config.yaml
n_layer: 14
n_kv_head: 5
activation: "swiglu"
rope_base: 500000.0
parallel_block: false
init_std_o: 0.0
optimizer: "adam_variant"
beta2: 0.95
MLP neurons of a small language model. Each row is named by its layer, matrix (down: output weights) and neuron, and shows model dimensions 32-127. Each number is 500 + 25 x the weight over its row's rms, rounded and kept within 0 to 999. Numbers have three digits each. A neuron's up and down rows have the sign that makes its largest values positive.
A block is one neuron, or neurons of one layer that tend to fire together. After each block is what it responds to, as a language model described it from the Wikipedia text at the highest values.

L3.down30:468473509496522508480477509471492482478522470530506499500538516475518507455463515543494487510465515452495471495517486501543465511486502555511496510456489521493445484497497472484467496477503513521514524530497525470510467496480475478526518429508498488469510492496494536482486520486515506465
L3.down324:476487497514528486493494467490503522507511506542464502475443454497468518508486545503511493485546467505488465501485500469523557514487517524524523473515511502561482527561491488540491535477511488517513518502531487522486475506489527516485489487494462545469527517524475570466475502514509441514
L3.down448:562503475498480508463444521507471443464555542534485504452474492535495483460496495527468497496491499477516528497527496503550507507502486478527472486511563524522546483471509487541502491462531494504447525490491459487488518497513505520513501499509543523486461518499474519520535491493498474542
L3.down804:495483517491528494451493485499466473469518568629509514483484478515518502493505496502492497516499510481515501507511454510536495485482515501470494450510555485478527480489500496533512512492516473500472520493512516528481523518517510490516525463515525493505462479457486508498485531527525485546
Responds to: Plural noun word-endings

L5.down133:538512525521507468533488472493480491503495478535512543538498496492490497494536515518507523549516496488502527497504506550524529469516572477469536475539556509465512522553489513472482518484486484540502462542498536483492508473536497483515548496503515463505519534497505466517452517513483517519
Responds to: Mid-word fragments, no theme

L3.down18:515480502446468499515509462518510504481527504512512449460511496478519475513487470501504465415498484429449511497483517491470535512465463494472513495488547511525468480491522473520462493449540441488465493575473477506458473513485548544509513527466496520478446489484518507514512480461511475489
L3.down841:509448501491475489562476452485496484481461500567485508564500510471522499463474526497470535471503542466461484475513481525501502477493503537514497503482498477508517492455512475485507511503481486505524517524467500518484497468499535462522422508464461496550500495479508512508452523479506503500
L3.down886:515477461439530482500473474507530549524559532435510492472461489480498517510475506540499467469494493464452480506471501537450514495508499516465521518470554499542481487511514460494514517451540482512483473513498462457503516484534544561509499505486513537474465504515470524508521493508501507485
L3.down1102:533529527478498485505486483481526481523528521451500464512476491476500491527483506525502490523479470479527476502527514492508525508469502522442514494454502505460518497503429450516511502487516518537526495471510454505471484489493537518457478545491548517506528509504485525515480487488510502479
Responds to: Coordinate separator character

L3.down195:572539490490540509485495486474504478515511558515506498462483484509519500476499489510512484509505498518501504501465542495506511507482535530538508469518502479497503532503549514497478502490481501530517484458497480522509485534456519455479509521522498524496517512522505490468473481487504505531
L3.down482:531536523530495483497506494446473458493500517557486545505468526502550511480485475543495488525452517551483480476496536476489490485488509460506524457505520517483524488523521479505487473488524475491478507511516473489480510502513536465460516515447475546507523524481501508507524475475501516458
L3.down869:524481496513541524510509499507469481502507495473534504481478455487507494503476475522508485472506510529511518491534456509496467518495492502525504486499486494528536507493527466513489478509538487517444527512543474464506478506515503481497474512485526523511512522463579546507520491482560479488
L3.down1240:528516491506490472492506444446474489508494519559471501481489484559495508525490517532514505484508478534517509528522507479479504464538498482477481448483513512491505518480480485506507479524495470474489549506511487511471477463519535479517527543497512556504500517519553525527523478476495505467
Responds to: Modal verbs after subjects

L5.down766:519532511515509498465492491416515474500514498469530483493535499557521491473530474520475498503481492485486555537483469490519546510473473475490487526517492502482514512488484498502500493502491523507504490523531501507493527497515483505497480522489523542480457494512502497460547491449511503471
Responds to: Wiki section heading markers

L7.down80:508540476533475504479515496454483457496431468502494451535535542464513553506555540476464462517458514495537494496490458491525536517488503460526504518492497489505481486524480486496549500483469493503496519486503552491510490454498498489519502509534463510503513501492535509510498491542497470533
L7.down181:488483489512535526506520515540528516489447492484546501491487486479533525510474467506527473564531480504533491519484455505536505474548452529515494513495503494460492455510541486495496506444501559461543508477488518503491515512489474496507477486485498537482487490531497501518521507511488425486
L7.down280:526464509509514507496502496530549507456548490497499511535495522497498503485476506499537571449495535526497516481507547472516488503548481518521453515491512519565449497543528496538457508511479511504476466495469510462460499467529532523484526495498519517486487501484514466472461498499516523518
L7.down299:507483469497469450523498491501484524492500483520450480526533545471533553478498513476534489536489543485489524522493516481515524515559481504516528491502509510498482473524556480490526518509473501487513512514486486503474528496500485513469552479512495502481467539531496465530472518485501515492
L7.down318:498499523501528470520500554510459511470504529512476484501525476495514527479480521458552486533473486503523493508505475493484506526532494472519477481499511496504484489488483494502457484472498483511522459521507497469492479511515502446503535488520513482503521483489486478515524524480512518489
L7.down372:527515440487492495531523517512462512503532499509517550485516486477510491499531496493450490498466475409496539501504515523470450501493512518530465499485510464527496497501475507511510510504516490478518460471512447488517523459499500484510536502514450477539532490517475529523526482483516490487
L7.down500:525472462528511516482530525525518516505493484455532476533513517484501503523509474495462509528520525517507499477449505533534479477470527462523526517513484460501481504516504506541474472536470499468516498515508505489509493514471527533522502466559503441532498476467509508495515549523522526496
L7.down509:475507475486472542501508515472498499520517487494521529498508506466496567513502514488507508475526513432497473565517474499500505478480538482508496501521487455530487517514476507522447562461537483465473517510512525471512471497497519496494533468494491530528498499478459487504487501474514508475
L7.down557:501459489501481499484485480478508455531506485511509495484550493480482510522530493487467461432520545528457489483509507533502538512507512449517482479521487471475518481508498489484438501479489500504502481488500525523517498485545484513488539446485537504482455533491504502561519515510475496508
L7.down660:483478538481495480504498466487471524513483507538503493474536488506515505542523492514482514487521511509547484475516549477468513456452562505511526492501475481462521473515556454466508466510503496534482496506524486529517517486519497498482528546529494479482484468527510487466517510472488495486
L7.down720:535452458511515507512525462495485516525524525490517493465520502498456528495525487531530497485477520503484540512506533464475487531506506511510505500511495457505518495500503489492526503547492457501495473531528538463467497513499468492542448514514485508505527530511529497528537472494486467505
L7.down956:488483499483475491529513493468536481491508512524511475488467542486498507568476504559476476455473510518497509469519467509500536511511513511514503462508514492486510509466516496500514549484521490455515495491472501537531522534490480578491482535577531518532487516508522496484518501528503494476
L7.down971:534552481516544470473510524492479540515499497490495491491530482465487487481499482471486500466468523478486511511488517502518490518516493477502484494548519479445505495539516517485470478525547502511488508541495472536452499489502528522531484471535472528513503479497492536517519485444530522489
L7.down984:476488481491506520475482478514492501498505450521469493479516467487462477493488507535509523462526476497501510496428496472497508512494489504495503480532482499520524502488493559484504519516517524476515489526498499480501480487488463499546531514506478552502497479536535496521497529529530504488
L7.down1026:489477509497526514498484485543536488474525496486514451517498521517525515497480477506506507555480499502509464504499513508476491510456478479500507514539504466536544471520521492517494493506504532468481528500549434513502491474536491474524557475505475534482467510530538512526476495484492450473
L7.down1197:486480525512501497470488491485520495492511521521553513515528550499509498510507469479494508507455471516525484472454479478496479491496476508473483518465478521523462449508525518451533502520442498495509507529482518518520485506554518509493451498523488483510483502464535446494483491471505538483
Responds to: Early word-piece continuations

L7.down62:485520472507522538503506534480484549512450493448509471506494453513519538439524498519510490493474496432516496495525474492501506521476491492537477495523503499491496514510509503556470548512481490522512504500506511480533535494523498502482468466511497476461471533500530493524475499536450554440
L7.down72:486494512504528486552499490469521460504495493503487495484520499496496504500512540531483498496512467475497514499487509508511506478497490520514507462524479466497532499498499489526517492480448506494481481540495505485496444510461547506446504467522486481469480532496511466508474486506486533492
L7.down124:564496492521488517491529451530492487532502487477487525548540537496518464508530492517498434447504524514502519482434479454519499535529530530523493461508492491482494470558524492478493485465527557485503502487460512465525517491486493512487507529463523540525525456466498517514482461491507507502
L7.down165:509525557499480453487508465552528486526488523490491491495490508539480515507535493527490469515497482509522524496446499532465464517489502446547476477505494540498491525546481481511499527526516492507488471495520537480478547525496487507463501524549494490527492572492478480475494525492512501502
L7.down183:565519544485476464487559514494444504530499538518502519496514499483517496462528526483524453532504498500504510486526481500460503520496476476501500478497493511512492497500521457524537467497473508518522500519523499509467484507490530478471475508537487500528456514498522531486519453487448501519
L7.down339:512513496524512509516482481513493558522523520504548489523508488511477550488467515521492532531520491501486471509478476530480473488526512515487471533490524489517477460477479524492533506511506517489492502547498478552524493449530519494492530527498476522465507482531484482547508536505508515505
L7.down450:468529527504461520516469515471462479495484493478526494475476521544512524490480498466490513491500497487511460496492460495471469477514473524533472543545507535477463532453453489518472513517491471511494476526477424499482498486545460476513507506496508453505488502498499493493500487508524540466
L7.down495:466507516505502519520488494515488471533521477468511458514471518536499493493470471513523500457521499504508482485515518530537511490518500503516517493496523470488451568553550533501484453532491474497488501450535471488470527501503495465497491478455428535471506508469505492479490512515463513541
L7.down675:496519496472548507489531497492520501484519495447485502487472480512554473521473496469474523497522479483472485509528521503476499487476491510496514492493511496486552502471521478489462555530502487473504493490519501473494560458500508497487434546469459488487484541487452473534491483508469486503
L7.down696:525519518507497526528469506507513492542494491474533500547532480453520466521462517467498520477493498502523511496523488503506523526515526476525524524488481441467492512533519531481484486520500487474477503470470488551486508490525484488548468491482499503475541471478513522512520484523481528482
L7.down699:485528534497484513501474537460484523501511550498540497496536474500542498479498538539515513572470496447512515495479459472530496499480472485485478505522510483530553467500481508520510503515518511479524509495504514515493498501509562453470502489515509518486497503496529499529444486527551565527
L7.down733:499493500492466503490504484518514524492503507491498506513469494539459495466569507527509467504507503459491515523495485498551516513499533455499474434471520504493518504515531497447451506471522512464494523501535483491485543476490519458515460493512523492515488524494502474558494467548493512502
L7.down1011:531496493509486450506457498495501495500515519412488480483461506534500466475500504529496508495482470484512475481509472532532492496534479527501536535522467469503490487528500481534505512509491544447493511443482480485494485502471557478527519542476520495502511463486469504476491518485449491494
L7.down1033:477513481495514459455485496458505503519480494479531469499508457490488518444502530480471492503515484514473510488512491476491451503487510459512445492548521494505504531542486478500500499486530516496498474493485532525504484502478502507480489505491507503540455503530530538483496514512504531490
L7.down1074:528506485489502501460538487515470530517556497439472466515476512498511489496517501505522502535522524492478467515483538524530514496490505512501530474509495528542471501507484493539495491522472556525473504505498485474462510486491484561447491523522483496491510471512492497507510486525530517450
L7.down1249:452510541522564514483517476514507537484534526534502480521531486475487512481530509510508522512522547497478514454520498514535525498498517433497504497512456498517515540504462521522516474530530517489485507507507465489500537492505538529507508500512506523503464493475514488499466491485465478470
Responds to: Second piece of names

L7.down122:548513527447541467502464503495491513503488478492491489489478543525478489498444463543511472544480519477529468493502501467495499494470484522506514493515512514535473512505531509507525491474473509517508467494510517490501504489468505506504511547517513539505476489489492523490493504483514485504
L7.down302:503546485484515498482464503450504490512508520565483518475455515513496512496484503533473509529490515510501521540502551485497505475512477465518491482497508505528525513482492520503545533462459469526501508512503530528511451483465481451470497477471510491488517529472550525491550503522502509496
L7.down363:505480477505510486480431520456453545494484532522479522492486475526483546482455478498514511516532540497514549513507478464481487490495466499518508460564479497516532481500497505489492522497486467536516461528502540502505487515509512489501481473495546523475487558507463499465502536537497537538
L7.down502:485519528538516498486536503517476473492497498520465492535493516489495508455521520492471457495481499523484525511509479476513538520496510527486511479504501513436511475520521483515520507508488519487477489500466493474523494529531498481480534488490466509490531518501564512525539453507488482555
L7.down515:482489477490486497526465501494479495486529471538505461506507538463502455505492492533523491513458489471479514513511466473550503497477454481509497462496534523515530499497519503520525517537459482472507537511491533535511456445495510488503480490480478474510517509501518516515507498458492515549
L7.down583:527491516481532494539508488522518485512518467498504501481499516517502530533467475518506524500504515492504513505523522487474499485472479502506501517497508499507488494483481534462482503522506486516531482485524466538527525532488503573506507523509550504459486488533441484493531538508493486508
L7.down700:528481530523473471493490507500447474503493532538513488454486476538500509508483494499511514498536446511496526501529536503454501526458526496499497476515495518514542491506532446509480501484486492511483515486485504519504520481511496472531503549521485508500491557475517493495531515511455548465
L7.down824:507531475499514487525468530503498493503483527483507473523485486508518481512488490539533544527520484484474486481461490469497524508489464506503512510495525493511519511524503501520499491484493513520528495468530516505470499506490506471496485528544544483523453489490509549521516531486449488483
L7.down840:490521488528470485484511513526484485470501501526469528488488463466475510492503548525549511490515504490496525486468499531497475508502514450452497443478528507503514524507490459501489479472521486500508506480490494488473482496486517517477485491483523506519489504498523513469524505488454507516
L7.down846:499477495467516484475506489463478504493516459554499471518537533476454494478477483509479488467498478482505498513502524517487509505477542481495475486521511510488498512456521492488470496482509546466540553477501467530498522500538484537470523473436474533493479490469514491478523500498490493548
L7.down900:455477492501508502531506507480445486460495504490470501481494504491488490545457492496493458491441529510519518473454531545501506529509452508477518506520520478522525531494484484532496515522506476510498484491500530530494465509500512513461480477502508536504514500506488497507502531478520495519
L7.down954:542476513498564458492485520517528476466486508466523499502477491488488532534527467482524457466514528514520538470482455516529545495490476551522503486487488506526523484496541476444501482479491471499485504520500564474512515523547487489457467503479477490508535463488500514490518483496461520557
L7.down1053:516506498509514472466471529498485480507531514468517484499497469451497528482467511487499473459516541519496534498546511508489498468486504493477473472491514492500544467495508491518490535489522526486507521495507538540511499500484528542521514473516497486502485543516506511491555534528545516480
L7.down1103:500508465488468463516473520511483484481493483441518519483526480458482456490486450546501479513519473475494502512514496488505498513483488451486488478490519494512493506482510504503472484496451511518485498478516501539518502475526501570499496491498557476516495520539499502444521503545520534567
L7.down1153:467503574488535485521502489484480479469502540477485499485493510516546521487490484478492498486528502446507502529521520491477553562466494545490433494468542498524526563511523515485536497448464520506470492513491447485440496513502504478512526526531497511520483538504491489506479517478480464509
L7.down1239:540503490452507518505480493493498510533490464498512515507478525530487490475484480518530491508521469508547513546518520496514517486469498483504517446492485526506487504461459472537491487482476482487482512509501499505479514527491502498475469497464484515502478487503489455497517499477514476511
Responds to: Coordinators after plural nouns

L3.down379:488493487480487522501497488522497471482470489446474522546515532479516498540454480503476474470503497466527453492515483507504503497471512524501506568524470507484514521454505493451522487516479493480505492476526501447469436548459525501477505542468548472520508483480490518482489493533502491454
L3.down964:517522530502487494501509485511497550509487489486472477526498495500515491488481539427548478556505482536477496491452488497490523468497468505486484504507474493508549488529503516520546473514491503506483499513505489488516494517470465494481522486522514518498480478553510491497515494517476490524
L3.down1095:525467497505523523508485488502527504497469447526484500533535487477487489517513529509503506509537451477520529524484458512519495495480503498515494501534449493486501541496490519470523487508516510512540484521452553473507520483496485555498524532491507464542475495512490471501488478496563505492
L3.down1126:476471509508519468493479449470503531525494478500438517521512491470500465507476574463497468486534448500497512530456500509492521491478476506478494518524443492558511471479541497483483506499513519490479502487506464444516490511474480532443532494530488496507481525533517530509497498509524527505
Responds to: Decade digit in years

L7.down1:486514521510469492506505486487521463502519462506512502461498472527526476540466488524483518459512505460499508469538496486534526494499526482511493508487498501473471501465479477481461520473559480513497521451524500499500528524518519493477484469507464501497480482483499517524497476499444487506
L7.down59:505502497492475500489463527499504507482501513498502497506495494562510438531542477532458497489499495471530488481441453544471486542467487485499468452483525518490510492483509523535536489501513532464506505493505489529490488502509498500508489480497479472505501497526522502471537530520568463482
L7.down139:476516485465482520533489503540506482526549503583542474477462491490503512530483583472478478533467464490513501485458528537520529526505515515510550539521480492484492515521466493482517511454478506505562476523523438485549473524538501480472491507505465495508474480508516460484486493507464491469
L7.down289:475478486472492504515462517495497501545499499554476448464523511525454500496501479485528506473488494516502476545479458474485489485531513505488524522487495535492468504540495523484502514494510470468490518474538485485527515456461475505486524510457478543490495504529513518505530514532521525545
L7.down337:518508485533537463497545473490510502479481521490514499530556523467546504520495431485489475526467486519470556520515429467505553508504489516504495462478520457521519504476505540505513549524469457489485501463500491545478532465483499486482470512441471526511542527530486529488511479477511483503
L7.down370:430487517479511485522495544457483478513514561495530503471477504499509484475554474479499497539464485494512560517486458513450519500526543494469549476511469497475523488505518467520488524490472549504454484469477502519493490527446488481477473543469525540502485521525519508487546446574481508466
L7.down514:494518506494493510480496497515495513482478503484511497499497498504516499483438492518499492451486519508537507517493566527475523497482461549452521467464481508494466573487462538520546492473473467468476519529533494511490475510545485499493511517507487485520504508505525484520506525494491477468
L7.down666:512512488573513502512489496507491545489479542506495506488516500475451524509519536484506515492496455517490510543519512543500477542502510494544535498541504434497506508498513473488464527553510500504520486508518494506474464529534450522474495468475530539548506540512476536512517489492494494496
L7.down873:511467458550498555523445489489532479528530516492462491493491526518542506487518509526510503432477491497476501504482502503469499484469526519477468496502476478487479481499521524480454503473487510541479476519523527480453482546523513494500505496465481472526476488483488492515503483488455507485
L7.down924:506517506495472497509480478500534490484535477531464477478524502474479473486525485476528486507486520479492467492514527525493504469505490525458518555510510498496503480462512551509518474486494460549450456540462520468432458468502489538482500546477479517520526486490501485524520494464537506468
L7.down994:489529520482495511462513507493533521511471549503530482515463484512534491489544484505481494523481474445521516554515462483527496475505515496526480547548538483494544469435519501487486497498481495504491497524465490547525470501493524464475479529535518556475513456522485490524504489467504512459
L7.down1114:487465478512477500502496465491488498516529520561532510468530518510508470471523533522466532497472494451499498504536479531537520520532489516540498508505522507483456530549491470516498480552498507466479549482526470532460505504478482452504458548514480507523539543512539515491481532508553416510
L7.down1168:511521519513509489524498499505479488443488537454518499514508528480493510495517481517473521501447480511506466523505478468454455493538450486509498550467515463511514528512489518534496478492476535480486479553517448495506528479474504466455512496477510504466499460492467482487512518471523496486
L7.down1191:444512451463557531510489488481504488519512488508521513515480503480482456491481481497482544526477484488517456509482515526468497504469460514511496517483515494528464488514498524458569551528445498492549513492499513500524504473494496489475501495482459557489506465492466468528500484510506502467
L7.down1218:483504503471504513491513468548559519542508475484500499483467479485519448487528485522431473533509498477510503459480475528499483443508525508454519508532531463521525480463504482471483519522443492485529539538471509510506500496512536501513494509465466494459464510519439501523480473465483492463
L7.down1257:494461483491522539527470483514521520527539486523494521506521495468507491533463482495498526505495524459477520549497511506447500501499508497521517517526505517476523467557551481454494538483524521510519457528492466500482494475518542522436530527518515515492488475512523501523468497496542484527
Responds to: Infobox and table labels

L5.down169:526493545506460541505496490479487505478426523508473480497468458542530492448472469493480533499503510507504480502551491523517490498491528479501543477518485485510490439555479493539455482500485506493465556457470501482476529530518500480521500486490522484481490504452521523513561492474448481569
Responds to: Score dashes in football

L7.down125:443468501492497493497502434507497478521526500507490484562483500529485512553512519493527490514519472524478526560477453524483489540482517475464510504526525449509518507536494470474475478492495513557487507491501493563479508487462527494487509495537499529483488483527494488493495505473492502470
L7.down141:485492528552488502542531496457499517449490508467525483497522467518538525520472503508523484467545474515530527511505500551441504483503517500484472523532470482495501499480543514508533499510517483510492507526502489525479508509490497507434523446494510517475511475451540482499502496467500559488
L7.down213:524490459487511484517534533468486536485517483512505529495524525507500501498464533496489540486468507543501554500472484507477486516520485533491503510462523492546534503544481536503518486494530490524498532514496546490484479518460491463485429464509449448527515482509497484530544527530548524481
L7.down244:491531451529440508558485463536469517555498489443505472470513471494470482493533494431486501516555492516502492470523481507554498492507476531508506454489506490515514484473509520533480490520481494526495499488482472532540487456478490513499531494500547466515488464523497484502549547491464534506
L7.down441:420514489516524499491504487511517562505526510450523492485478487461483491535496505478526497472533513509498505492463470481513481500509502492529482477537514461503490509491503480509530498471521510518522521538553528497468527491470498545513515469522475542448513495523524505516538533516536494508
L7.down653:509520473460455530526507496486523479494508449496523470483517541515542468516470460540514482523495479493455507489500532491480510496474495499477509478476489518490506473498473508492528482591523514468517562510534471507511511501529491461466525509517519523513524507496503531487486473506493481502
L7.down703:471502481482492528524511484502461512515517486489572460499499488429466476476505539467551481508453520488511532492483501469545483483485475485499506497481527483528499501476524476486500471473507473524534523494510510514467497511478529484512492501482457527517521487499498478499491477513535498489
L7.down765:461432573517550493533478470497463477525488499479465528409509531502529443531469511550458520487534470508503479498544475500496506497505504539468507483521499510490475500508510510482516501522504491488509483503474507486478470501492454489515558520506451501468455501474553468524530460527493503473
L7.down917:537499513549502485479530531508509533508491503444516491535455528500503506449499459514507444526458529517507492457527485479485521540458495534522494500451539536512479548492499472491542508497504487506519516509489519514505519506496519501500537498516493520483480528522514483495468525493539508489
L7.down977:445509501457504488488520492497511466526496434502518520464495516510499541492554515530482504489533498512557447478518472500509511486535537472513478509495555457476495484526496486485517501492495470499537531470488527533502531501487481531484514482508481517491466473467500518483529462485494511508
L7.down1027:528470506513524528508535455531571466519485475542490540477482509489498517516492493518488533448509550472482479532502491525532498513521508494529453469491484496506495508505500523553495457510498485466521537485531465476493529498515466476505523485505502522482506499481487498488531562522556465522
L7.down1067:500502477502487497524503513483534523477471438497513516494505463522494501482524451504520508537506540510491539498465511524472492529474482508528563526466499459498487500518497473457486455462495500514490501486543507501503504489523466523484448524487492461469485503501507550515475495448540485494
L7.down1079:476524539489488497495502497502518509523489484481529491543471482517520490495506509473552552471467474512503504516448485485480500477507482504521513469482488466538493522506543501498512504523475493476478467494507535494488508472517503548460464546478520479499460494536520493551469500497485468479
L7.down1083:471466525478506492509550464502497501497466503502468510476499508485517493530529482472525474495492497499447507504530504470536487500527513527519529470507480521487498450490511524529464504522495517507506475523488514456495497557490495530476537500434495485488498556480539511499477475491493472493
L7.down1211:489494461504491511521484500514467504522499488523495474519533519527484427504513530504464476497490454504529480495523463518487479508527479505519508508508548500522553514477456518532458466513525544424467500546501469542442513508465495518480538505470505462535488527518506478539524496496474519506
L7.down1222:504472527521470485520464487495473502475503513482495529512504483522497494496456516466515569534482464503501505487455510504488524474491488529543472496523499471521519461458480512589511446464518510478507479523535503528516478515480506489506501496499442476506504492528532498525517539493497478518
Responds to: Partitive "of" and number separators